Part of a small language model's weights.
Training: a variant of Muon for these matrices, 903M tokens, 6887 steps.
MLP neurons of a small language model. Each row is named by its layer, matrix (gate and up: input weights) and neuron, and shows model dimensions 506-569. Each number is 128 + 32 x the weight over its row's rms, rounded and kept within 0 to 255. A neuron's up and down rows have the sign that makes its largest values positive.
A block is one neuron, or neurons of one layer that tend to fire together. Before each block is what it responds to, as a language model described it from the Wikipedia text at the highest values.

Before foreign proper names. Tokens just before a club, opponent or foreign name, mostly in football career text: "Argentine club", "played for", "2010:", plus mid-word pieces of Spanish, Portuguese or Italian names like "Operação".
L9.gate17 [146 117 164  72 163 157  95 118 201  65 157 159 150 133 108  99 118 156  95 178 180 133 166 180 157 156 119  82 127 179 101  72 205 117 118 156 122 135 131 121 178  67 137  83 164 170 144 111 137 126 100 116  78 133 183 149 193 172 101 142  76 123 110 193]
L9.up17 [115  96  85  88 144 199 150 141  82 111  92 150 194  83 135 104 137 148 135 159 115 161 162 108 138  94 102  89 128 108  89 130 131  93 130  74  89 157 132 172 108 131  64 120 156 100  97 131 117 173  94 135 137 102 125 107  99 131 153 114 102  68 151  82]
L9.gate365 [173 134 154 135 118 148 155 152 107 184 133 105  83  85 139 163 121 145 129 167 228  81 138 111 156 129 116 133  65 127 139 101 128 102  54  96 161 190  87 132 129 153 128 123  37 145 115  72 148 100 106 113 103 149 141 110 138  98 125 152 136 118 122 120]
L9.up365 [172 134 130 137  89 129  82 170 123 147 126 122 157  49 154 148  92  91 173  88 188  85 149  95 115 160 139 104 150 135 132 151 181 158 105 158 139 166 126 141 126  97 118  70 130 114  91 151 152 149 153 144 112 100 121 131 119 118  97 177  90 121 111 151]
L9.gate385 [122  86 140 145 181 105 145  74 139 168 193 155 140 136 117 108 148 100 137 175 121 142 125 131 130 108 135 128 160 119  86 134 165 154 150 109  76  85 164 112 184 101 118  98  77 117 129  97 145  83 133  92 156 115 142 114 147  68  87 127 133 160 130  99]
L9.up385 [153 103 113 121 139 110  91 135  84 110 124 126 116 108  74 168 115 159 133  95 118 130 110 162 123 150 125 120 158  95 110 164  82  45 118 135 137 170 111 137  97 152 138 119 189 178  81 115 105 108 122  89 107 119 111 115 105 100  91 127 113 164 186 122]
L9.gate671 [152 149 111 147 156 130 129 137 115 220 117 137 106 175 155  93 137 170 113 131 138 148 123  72 111 138 106 128 152 131  95 215 143 117 155  87  94 124 171 109 121  80 144 104 166 149 123  85 135 110 164 143 118 132 160 110 116 167 139  79 132 133 156 106]
L9.up671 [128 132 144 170 160 185 128 114 172 183  96 122  77 135 134 133 100 202 114 146 111 123 142  82 116 129 135 173  93 121 109 195 166 103 126 164 142 153 153 105 116 116 175  97 131 125 113  35 109  99  92  66 135 180 147 106 124 100 141 114 135 187 155  75]
L9.gate738 [138  95 174 152 159 161 104  72 144 174 107 151 134 185 161 117 146  90 182 169 154 153  94 114 102 171 131 128 115 175  85  98 192 145 169 101 149  76 145 149  98 102 152 105 131  33 128 122 172 139 153 121 197 102 131 173 173 155 186 152  84 128 109  75]
L9.up738 [134 131 123 115 161 147  79 159 148  78 115 154 228 140 127 121 138  89  97 153 159  87 115 165 125  84 143 112 127 100  38 152 179 151 156 118 143 133 127 107 127 154 145 115  92 103  93 118 118 126 121  70 154  92 172 100 141  84 124 179 122 120  57 175]
L9.gate857 [138 131  77 166 135 154 119 148 122  64 170 150 147 102 104 166 175 110 173 109  78 145  77  81 145  86 176 112 141  89 118 134 137 125 101 118 144 202 142 174  65  74 130 155 126 140 155  83 101 200  81 122 150 140 138 133 192  96 145 234 124  98 148 150]
L9.up857 [179 168  82 102  99 122 195 127 142 111 116 144 173 161 131 121 105 114 166 144 145 135  91  54  94 117 139  71 133 132 126 153 154  54  99 117 156 167 206  82 153  99 146 132 147  97 141  81 196 135  95 158 162 152  89 115 139 144 135 124 155 115 137 117]
L9.gate910 [144 104 169 116  96  79 175 125 151 147  99 146 149 106 145 142  78 148 171 172 148 114 165 108 198 163 149  76  78 108 102 142 165 120 135 112 162 211 109 138  96 141 142 122 175 153  98 129 134 164 172 147 198 115 160 115 151 171 163 162 136 138 112 118]
L9.up910 [137 148 128 144 129 103 124 178 137  81 121 160 132 101 161 182 149 133  88 138 162 102 119 162 175 119 150 115  41  65  69 147 132 146 123  51 150  88 162 152 104 123 115  83 167 175 121 104 107 132 135 102 172 153 133 165 114 121 172 104 127 114  88  83]
L9.gate932 [123  99 104 120 151 150 115 180 151  96  70 158 120 124  93 137 114 147 111  93 117 188 114 142 149 113 141 102 102  91 154 131 111 201 117 116 116 118 128 152  91 145 171  51 144 107 108 122 148 176 132  57 170 136 124 138 180  80 111 208 139 182 133 128]
L9.up932 [134 150 194 130 151 149 120 154 136 139 126 158 174 146 101  82  95 138 105 145  85 112 197  85 159 129 113 108 109 105  60 152 135 173  73  83 174 145 142 148 120  71 118  73 100  88 160 148 154 132 106 108 162  97 135 161  84 103 144 144 130 136 166 115]
L9.gate993 [118 133 124 125 156 153  83 143  59 104 111 138 118 117 162 140 140 125 143 129 160 133 133 100 147 111 149  92 156  95 111 121 131 157 100 132 130 168 117  92  86 115 138 138 158 167 107 112 117 123 129  83 197 120 134 173  95 131 156 199 135  68 104 173]
L9.up993 [141 121 136 147 143 113 131 168 108 139 117  79 158  88 112  84 161 149 147 139 123 170 145 154 110 115 141 101 138 102  99 172 114 178 121 189 168 145 118 114 163 112 129 142 102 116  60 138 134 171 160  84 157 121 158 169  69 100 186  81  97 108 145 116]
L9.gate1107 [131 169  88 122 150  89 150 194 153 110 117 107 161 123 160 123 177 138  84 152 145 161 128  97 142 118 156 125  87 142 154 153  78 144 141 126 139  97 108  84  99 103  83 136 122 107 106 142 130 114  89 108 129 126 136  59 184 142 191  94  98  72 198 151]
L9.up1107 [126 132 135 168 160 140 147 116 144  15  98  95 112 217 131 124 102 109 146 143 195 189 151 140  70 135 128  82 136 167 138 132  71 135  65 146 172  81 171 141 146 113 144 143 142 135 113 147  74 174 103 142 178 114 120 122 146 120 101 185 138 104 172 157]
L9.gate1311 [131 149  86 127 122 112 113  93  88 129 126 114 110 163 126 124 131 157 170  86 147 154 116  80  93  73 113  77 148 109 128 124 103  96 122 112 117  95 157 135 120 142 169 132 158  99 131 103 209 110 113 137  92 109 135 145 111 126 109 117 135 128 127 109]
L9.up1311 [131 108  65  97 139 143 134  73  47 119  81 128 136 129 160  64 177 110 191 153 135 146 131 141 144  91  95 131 147 100 160 139 138 103 131 115 118 106 142 155 113 104 128 144 126 147 155 152 159 128 125  83 117 121 124 157 203 153 148 119  64 119 120 121]
L9.gate1323 [ 90  87  79 145  88 121 142 141 118 108  83 135 152 128  85 186 165 138 141 184 110 123  91 132 143 104 191  91 171 150 135 162 184 127 125 132 143 123 131 139 162  74 147  96 141 116 166  70 100 124 117 148 119 120 123 124 166 169 157 152  77  59 127 166]
L9.up1323 [142 100 109  82 110  90 105 127  92  93 125 140 160 136 149 172 159 177 175 104  78 138  84 125 161 158  96  62 126 124 100 170 133 121  76 118 101 173 132 151 149 112 130 134 159 124 147 100 111 106  77 158  91 117 104 138 190 167 118 175 119 117 101 108]
L9.gate1509 [178 129  83  77 143 141  51 170 142 124  92 155 117 160 136 136  81 194 102 117 165 140 129 111 123  98 146 102 118 129 149 118 126 155 131 160 134 170 160 116  94 161 125 110 127 116 126 182 139 118 154 166 149 129 128 162 183 109  85 104  89  79 127 121]
L9.up1509 [167 172 128 141 120  90  94 147  84 122 148 125 127  89 135 169  71  53 206 156 164 188 124 128 129  88 198 107 140 158  52 101 163 105 135  85  80 145 171 104 109 146  85 160 145 135 156  76 184 144 134 122 125 135 112  53 127 115 177 155  79 145  79  99]
L9.gate1598 [132 116  95  87 124 115 124 130 166 150  94 136 152 148 179 132 101 161 108 141 130 124  98 120 122 114 174 145  98  91 123  74 152 121 176  94 176 147 172  93 142 145 131  91 158 101 149 127 171 140 146 141 144 167 176 152 196 130 128 136 112 161 105 130]
L9.up1598 [ 82 159 110 215 133 141 205 135  80 157 118 143 121 147  97 164 141  70 119 149 108 101 132 132 128  89  96 136 132 149 105  98  99 107 115 112 197 164 130 183 165 108  87 105  77 102 165 120 138 167 109 104 139 215 160 148  89  96 190 139 151 144 123 123]
L9.gate1642 [ 91  86 109  88 206 102 158 224 147 147 110 110 138 138 123 197 128 105  44 100 126 122  97 143 182 122 113 155 131  97 115 140 185 152 107  87 106 169  83  98 129 147 124 145  98 160 132  99  96 141 106 113 103  88 160  84 154 108 104 213 130  89  84 111]
L9.up1642 [ 90 119 101 101 124 103  86 145 120 167 102 162 114 138 100 182  77 122 105 106 101 159 155 112 127 123 140 131 169  89 132 121 141 147 158 124 146 173 139  83  80 125 183  75 151 134 123 112 146 171 129  83 127 120 117 104 122  81 135 178 151  66  72 134]
L9.gate1697 [147  82 112 133 123 212 155  82  94  92 140 108 169 164 109 156 153 153 169 153  95 101 138 103 139 118  97 159 114 121 100 153 167 119 178 130 117 136 137 162 164 142 141  95 136  49  90 132 147 125 153  89  97  93 119 143 174 149 128 161 145 111  57 104]
L9.up1697 [117 126  94 142 140 177 162  96 136 172  72 160 148 171 101 144 150 110 135 169 153 136 173 148 191 101 165 128 114 115 108  76  86 165 120 133 140 154 109 139 161  88 137  97 109 123  87  43  76  72 149  55 144 169  93 104 155 196 141 132 180 124  72  91]

Romance-language word pieces. Subword pieces inside Spanish, Portuguese or Italian-style proper names and titles, often in tables or lists, like Recodi-to-s, Cris-to, Garit-ano.
L10.gate465 [113 126 144  89 139 105 156 148 105 110  32 135 103 161 146 124 105 104 116 125 134 144 136  90 113 140 132  99 183 148 138 136 105 161  98  71 106 110 145 125  79 162 174 176 191 125 144 102  80  91  90 148 129  77 159  85 160  95 167 193 157 104 100  88]
L10.up465 [104 154 137 144 162 106 157 160  82  60  72 176  89 138 156  98  71 138  91 131 149 187 109  94 108 155 149 129 163 156 141 115 126 144  73 116 115 131 105 113  79 155 192 124 182  81 140  91 217 119 107 138 131  98  83 160 144 203 150 168 170 122 120 123]
L10.gate701 [154 100 125 106 122 144 113 135 136  77 111 100 145 105  55  81 151 193 130 175 101 153 148 131  81 108  99  57 132  91 120 182 113  72 129 104 170 168 116 144 111 134 146  99  92 154 143  92 159 155 138 138  55 100 117 112 118 131 115 189 160 155 125 192]
L10.up701 [155 168  88 107 111 106 129 173 108 102 168 120  98 115 186 140 182 148 127 140  86 149 112  86 112 178  85 115 115 143  80 157 158 148 119 100 132 146 101 141 133 136 147 124 106 125 138 145  97 104 169 156 147 138  91 135 148 144 112 162 130  92 146 132]
L10.gate1221 [157 120 179  92 142 180 168 177  74 132 129 137 107 174 102 175  81  98  89 143 158 126 119  87 146  64 142 137 121 133  95 152 145 115  57 152  96 178 126 143 171 142  88 134 125 118 126 102 127 134 157 140 140  69 152 139 163 183 116 181 150 173  93  78]
L10.up1221 [100 124 139 107 105 161 111 183 124 110  90 108  98 155 126 184 137 103 159 121 110 116  61 126 143 109 169 126 114 174 133 131  64 132 137 130 135 163 158 153 109 152  79  94 110  87 158  85  99 133  81 122 152 115 176 141 152 109 122 171 164 102 130  95]
L10.gate1452 [110  98 117 139 130 156  96 167 137  97  63 134 109 138  74 175  79 140 118  72 119 157  61 154 177  78 140 138 123 125  90 114 104 161 124 126 150 134 139 105  83 127 158 132 130 116 144 112 153 117  90 124  91 177 174  93 142  94 152 168 175  79 175  91]
L10.up1452 [161 142  91 111 166 134 111 124 105 114 118 132 107 171 128 167 129 149 145 116 124 113  72 139 129  52 169 119 104 150 151 124 125 122 111  49 188 169 129 126 102 112 105  87 138  77 155 133  33 120 122 126 112  84 176 142 110 104 154 161 174 125 127 113]

Infobox field colons and word-piece endings. Colons after a year or field label in infobox-style lists (2010:, Alma mater:, Distributed by:), plus final word pieces like -ly, -d, -r, -v.
L3.gate387 [116  74 138 132 138 188  60 150 183 131 117 173 121 138 157  93 127 177 138 101 127  77  35  94  99 133 148 152 146 122 118 115 168 146 120  94 110 156 152 117 178 130  87 117 189  78 117 101 115 150 161 116 174 136 175 110 156 160 179 117 145  96  88 126]
L3.up387 [120 116 102 143 116 122 113 187 169 128 138 129  92 110 100 160 114 220 148  90 149 126  93 154 103  95 154 156 137 110  92 101 121  39 146  94 183 145 148 180 108 179  97 147 150 161  89 125 146 126 135  67 118 107  95  52 146 123 129 143  79 153 126 101]

Acronym middle letters. Fires on the second or inner letter of capitalized acronyms and abbreviations, mostly inside parentheses after the spelled-out name, such as N(X)T, (G)T(W), (H)U(D), and weakly on mid-word fragments elsewhere.
L9.gate93 [151 116  83 195 119 107 125 133 150 127 104  76 132 135 120 118 123  84 157 120 142  84  95 127 153 179 173 149 204 130 148  91 133 118 152  56 147 139 117 155 111 107  91 114 158 128 134 155 124  93 100  57  85  98 135 118 236 129 189  81  82  49 104  68]
L9.up93 [168  84 127 173 179 165 127 115 162 105  83 126 129  95 116 129 130 143  91 105 132 122 112 103 135 100 121 159  94 127 122 118 144 117 113 146 235 146 120 161 169  98  99  78 139 140 117 153 238 112 123 146  89  18 137 139 177 126 159 168 127  92 107 103]
L9.gate125 [186 145 107 143 112  93 194 100  87 164 141 170 133 132 151 133  98 125 173 143 156 135 128 140 164 139 116 100 132 181 139 103 132 140 165 125 122 165  74 124 139 118 110 150 125 137 118 145 139 178  48 167 132 159 136 204 103  89 148  95 100 145  58 190]
L9.up125 [109  82  60 139 133  73  88 142 130 113 153 153  82 126  67 138 153 188 136  99  76 153 125  74 183 131 113 228 142 114 115 181 106 115 150 127 100 173 181 133 116 160  97 155 114 108  94 100 163 141 147 102 146 166  53 133 120 116  81 108 143  77  55 189]
L9.gate126 [112  67 123 198 189 169 120 135 132 144 147  73 113 138 127 183 147 139 146 183 160 105 110 159 144  51 151 136 106 135 107 134 164 121 150  97  73 169  98  75 126  94 112 125 137 171 117  58 111 136 105 122 216  73 185 134 173 135 162 102 151 144 122  88]
L9.up126 [144 158 136 115 157 102 117 102 131 155 101 119 130 114 126  73 161 205 126 229 176 147 126 115 114  95 180 130  54  51 114 125 139 144 124  91 139 140 169 185 136 119 118 193  93 116 169 111 142 128  90 160 164 163  62 166 145 111 141 117  83 130 133 177]
L9.gate337 [132  96 121 122 151 137 127 104 143 118  99 103  92  65 118 160 143 129 108 158 157 129 130 141 157 143 126 161 106 157 170 135 148 111 160 134 113 118 154 147 152 107 134  93 100 149 173 150  64 148 109 140 137  70 135  86 109 173  83 108 139  95  99 122]
L9.up337 [124 104  54 124  97 147 120 163 138 122 112 167 121 112 144 132 122 125 136 146 162 116 136 135 161 153 152 165 103 181 161 156 141  98  98 150 152 192 152 167 189  93 117 176 153  94  68 174  81 124  59 155  42  86  99  53 111  89 137 191 128 121  82 154]
L9.gate377 [159  93 160 139 196 112 124 147 139 137 182  85  95 141 100 154 146  60 120 127 152 104 133 126 123 133 152 143 105 166 166 116 129 136 119 159 160 133  75 116  99  90 105 154 150 167 137  70 110 121 157 174 137 167 106 115 146 187 142 130  51  54 152 128]
L9.up377 [100 104 158 131  90 110 136  47 141 146 151 148 163 109 117 122 133 113  91 144 116 155  85  79 108 120 148 163 171 148 108  91 190 131 175 118  99 128 165 158  90 110 141 164 127 147 130 143 132  57  96 103 150 105  55 166 144 147  84 141  97 104  95 117]
L9.gate565 [ 94 180 128 143 113 126 156 141 174 107  72  97 143 124  80 152  80 175  76 106 137 141 129 142 138 197 137 124 174 162 138 150 145  96 129 152 113 115 147  96 145 138 179  81 115 134 107 102  93 112 102 142  99 101 121 120 140 126 145 119 154 159  97 110]
L9.up565 [116 139  98 112  89 125 127 124 118 172   9 146  91 115 115 156  90 162 228 127 150 199 130 109 104 101 158 122  85 127 123 129 140 164  76 103 114 159 144  98 154 111 125  97 122 113  95 112 177  92 123 119 145 102 153 120 109 130 131 172 116 196 131 141]
L9.gate588 [155 138 116 107 151 119 117 150  97 108 130 161 122 146 130 195 136 160 110 142 139 149 163 132 150 128 112 104 136 209 143  97 135 153 143 166 118 140  82 146 146  89 147 146 131 156 169 148 159 141 116  78  99 173 147 117 119 114 173  97 123 162  82 149]
L9.up588 [156 125 119  69 161 170 172 146  94 130 148 134 104 144 140 190  93 142 120 154 178 147 118 145 137 133 101 166 152 101 144 147 181 115 179 171 109 105 157 108 113 135 160 133 177 112  65 124  97 130 159 109 132 107  74 115  80 134 155 144 132  67 193 184]
L9.gate702 [ 85  59 150 183 162 115 118 102 131 101  85 112 127 115  79 129 161 124 149 116  84 157 131 163 106 123 136 150 155 117 145  82 106  83 171 158 118 164 167  54 106 107 174 130 141 154 148 121 119 122 142 115 115 112  86 105 146  82 166  97 112 121 112  98]
L9.up702 [185 111 140 131 148 128 128 140 106 200 115  85 118 186  95 179 177  89 145 161 127 113 121 121 120 112 134 197 161  85 168 125 149  94 185 121 117 128 137  66 101  89 168 107  74 167 133 148 171 185 159 156  80  56  82  85  84 193 152 183 136 105 115 113]
L9.gate779 [144 115 178 118 120 162 115 159 179 122 101 125 105  36 165  89 123 142 140 108 131 132  85  86 178 108 109 152 132 104 129 108 116 142  79 162 113 131 112 128 125  97 111 167 116 181 115 100 104  89 119 109 153 138 212 128 126  40 146 114 144 161  93 110]
L9.up779 [121 172 126 106 150 134 114 166 126 109 123 110 170 122 141 180  95 182 131 103 163  92 164  74 142 130  46 155 161  98  95  87  80 136 124 134  86 102 135 171 158  91 126  91  79 137 111  89 107 133  77 147 168  93 170 206 102 112 138  95 206 101 144 170]
L9.gate1121 [ 35 132 135 141 142 106 149 105 123 160 110 146 114 146 114 155 125 158 143 114 124 156 131 156 134 104 131 124 134 142 104  98 135 136  95 117 162 120 113 120 142 161  86 188 153 163 114 202 154 123 135 172 125 163 183 128 128 169  84 133  75  98 180 112]
L9.up1121 [123  85 153 121 153 108 167 130 157 159 122 174 146 185 144 136 114 169  89 147 164 150 187  95 121 103 131  87 183 133 151 149 101 109 124  97 102 147 144 100 131 165  35 144  67 242 162 198 149 155 143 157 120  88 121 112 122  90 117  87 133  78  91 104]
L9.gate1156 [107  84 109 149 129 140 168 101 135 161 143 186 150  42  86 123 133 132 143 185 107 111 155  86 130 102 103 130 164 150 197  89 198 123 177 160 152 109 146 160 140  95 159 150 170 137 150 111 120 205 150 146 106 196 109  79 198 106 143 119 166  94 152  86]
L9.up1156 [184 130 142 170 153 123 136 141  97 139 104 173 131  91 111 138 183 149 170 172 155 130 107 161 190 101 138 126 137  43 129  80 152 171 154 133 136 178  97  77  83 113 151 123 107 157 177 145 143 115 136  91 155 119 168 132  96 117 125  79 133 144 115 143]
L9.gate1174 [106 138 128 196 172 138 192 181 163 117 110 136 146  83 127 114 109 112 144 111 120 131 134 101 163 111 129 133 156 143 169 138 171 140 116 124 109  76 163  86 118 173 161 115 115 106 102 122 181  98 131 118 114 132  55 129 117 156 144 155 155  94 154 144]
L9.up1174 [166 125 131 138 142 161 170 105 138 144 107 154 135 140 146  53  89 149 104 144  76 127 118 170 121 115  59  97 124 177 136 202  88 134 123 116  97 101 102 133 117 120 150 129 120  63 106 114 114 133 143 145  98 139 159 142  90  80  94 147 154 115 138  72]
L9.gate1284 [122 156  95  96 172 164 154 100 159 127 108 105 147 170  84 111 106 132 176 116 144 141  64 109 118  82 149 130 184 108 139 111 177 148 117 115 133 117 150  30 101 180 171 166 124 157 125 127 120 105 165 171  40 123 107 121 165 158 116 141 142  66 132 116]
L9.up1284 [124 125  94  81 165 151 112 116 116 104 217 141  87 141 136 163 116 115 132  61 129 136  90 115 150 137 138 104 147 155 113 180 113 124 133 108 115 143  97 103 216 138 153 136 114  95 153 192 107 149 136 151 148 103 151  70 189 110 151 112 172 101  78 168]
L9.gate1474 [ 80 154 117 137 149  88 124 148 118 118  65 108 109 118 191 121 182  36  91 116 163 170 149 143 127 110 138 172 147 173  86 164 129 147 155  78 150 126  80 149 114 166 155 122 136 181 172  81 170 135  78  75 107  75 168 173 150 168 131 173 153 118  97 141]
L9.up1474 [132 150 121 158  73 134 106 179  50 109 151 199 132 160  91 205  70 147 130 159 174 123 160 125 139 107 120 187 164 174 138 157 164 109 126 154 165 150 144 106 128 120 124 130 144 119 118 111  81  75  98 135 108  69 114 153 161 104 132 126 107 134 197 121]
L9.gate1602 [174  79 163 168 106 140 101  95 127 153 135 134 202 145 102 162  93 139 117 107 119  61  93 196 127 115 160  48 126 154 138 129 150 157  71 100 104  74 145 195 151 251 171  98 138 160 177 101 114 132  67 129 119 182 102 168 145 162 116 113 192 125  99 158]
L9.up1602 [147 133 109 128 116 152 149 154 148 121 143 187  15  81 114 143 128 132 148 126  73  56  79 143 135 172 143  39 207 165 105 165  86 112 106 148 150 106 144 149 125 210 162 125 132 114 207 141 180  95 125 110 101 145  93  84  83 126 157 129 119  98  86  83]
L9.gate1667 [ 67 170  90 135 152 117 144 140 162 107 112 161 113 162  71 137 137 131 113 112 132 179  89 121 149  91  97 174 181 164 140 128 128 101 138 137 127  86 132 125 135 127 125  99 124 132 129 164  76 133 142 140 129 126 165  99 125 127 151  64 123  83  79  92]
L9.up1667 [ 86  83 155 142 158 151  76  97  94 100 167 111 148 116 199 129  74 173 125  91 113 172 131 114 116 158 106 153 121 106 146 158  96 128 106 106  73 124 124 104 144 124 136 126 100 100 101 127  82 130 160 121 159 118 161 111 150 118 100 131 125  94 198 143]

Mid-acronym capital letters. Capital-letter pieces in the middle or at the end of all-caps acronyms and codes, such as the I in NIFL, RC in NHRC, SU in LSU.
L3.gate1053 [110  98 154 114 188 145 136 119 130 116  60 123  51  67 102 105 130 148  90 142 135 132 125 173 216 149 137 187 120 132 151 132  87  95 164  98 108  26  88 178 121 139  66  94 108 138 123 175 147 170 120 130  96  71 125 190 122 119 157 126 118 104 108 134]
L3.up1053 [118  98  42 126 105 131 151 105 113 117  98 138 128 152  86 127 131 105  69 113 138 173 161 138 110 157  53 114 117 160 187 113 135 103 120 110 178 133 162 126 130 133  94 183 108 126  94 158 104 129 110 120 126 105 151 118 111 171  73 123 137 124  78 136]

Acronym letter pieces. Mid- or end-of-word capital letter pieces inside acronyms, usually in parentheses after the spelled-out name (TAMMC, UNAM, USMC); weaker on "to" in year ranges and list commas.
L10.gate104 [116  58 159 129  99 116 119 158 135  91 120 106 124 119 112 124 120 103 127 180 158 133 115 171 133 128 113 110  85 124 145 181  94 186  73  86  91 140 164 162 159 174 158  98 140 143 162 132  89 156 115  95 170 105 182 133  76 137  83  89 113 120  96 145]
L10.up104 [153  98 111 162 130 137  79 161 135 133 117  93 109 112 141 125 149 166 149 148 149 124 131 124 167 126 149 184  91 173 174 144 164 115 152 135 114 140  69 136 178 122 153  85 107 170 135 179 136 136 126 140 122 112 125 170 129 130 118 137 126 195  94 119]
L10.gate391 [106 104 158 159 167 141  83 133 117  83 168 136 199 115  95 131 142  69 134 151 157 156 105  88 136 115 152 177  98 168 155 113 153 101 112 125 129 103 132  93 137 158 133 117 107 143  96 126  90 155  64  95  71  88 141 143  63 156  74 133 143 130 127 174]
L10.up391 [148 108 118 143 124  80 128 115 134  78  82  99 140 152 101 116 104 100 144 170 139 135 160 150 191 133 182 157 143  86 136 155 112 120 106 129  82 139 166 109 126  66 182 125 109 162 148  92 133 131 152 116  79 122 106 121 150 106  55  99 152  94 150 130]
L10.gate1610 [175  83 226 158 171  97 167 123 120 207  99  82 117 117 135 144 122  84 157 117 123 154 112  94 140 121 160 141 134 136 120 136 134 119 106 103 197 138 116 146 134  55 154 145 165 103 162 133 171 130 132 106 153 109 161 166  97 100  82 140  64 192 173 120]
L10.up1610 [168 187 172 143 183  59 104  45 104  99 118  94 147 152 134 210 189  95 126 120  96 158 121 152 130 173 173  96 133 100 107 164  99 143 137 131  63 155 139  96  91 146 158 162 102  54  96 169 176 171  98 117  95 115  92  83 114 136 149 112 170 148 163 152]
L10.gate1709 [151 113 105  98 142 132 150 143 102 115 134 120 117 159 139 119 145  96 146 100 178 144 120 141 157 109 163 127 147 130  66  69  73 125 122 166 121  96 218 105 177 129 143  69 114 114  96 102 104 103  94  97 119 109 143 120 154  42 159 142  79 132  90  59]
L10.up1709 [160  86 128 142 243 125 143 197 104 134 125 139 104 153 124  70  72 129 135 133 130 132 133 103 146 107 156 102 174 193  80 190  86 132 129 140 110 143 132 138 145 165 172  97 114 137  82  84 103  98 126 113 110 133 137  76 133 137 157 107  96 164 116  56]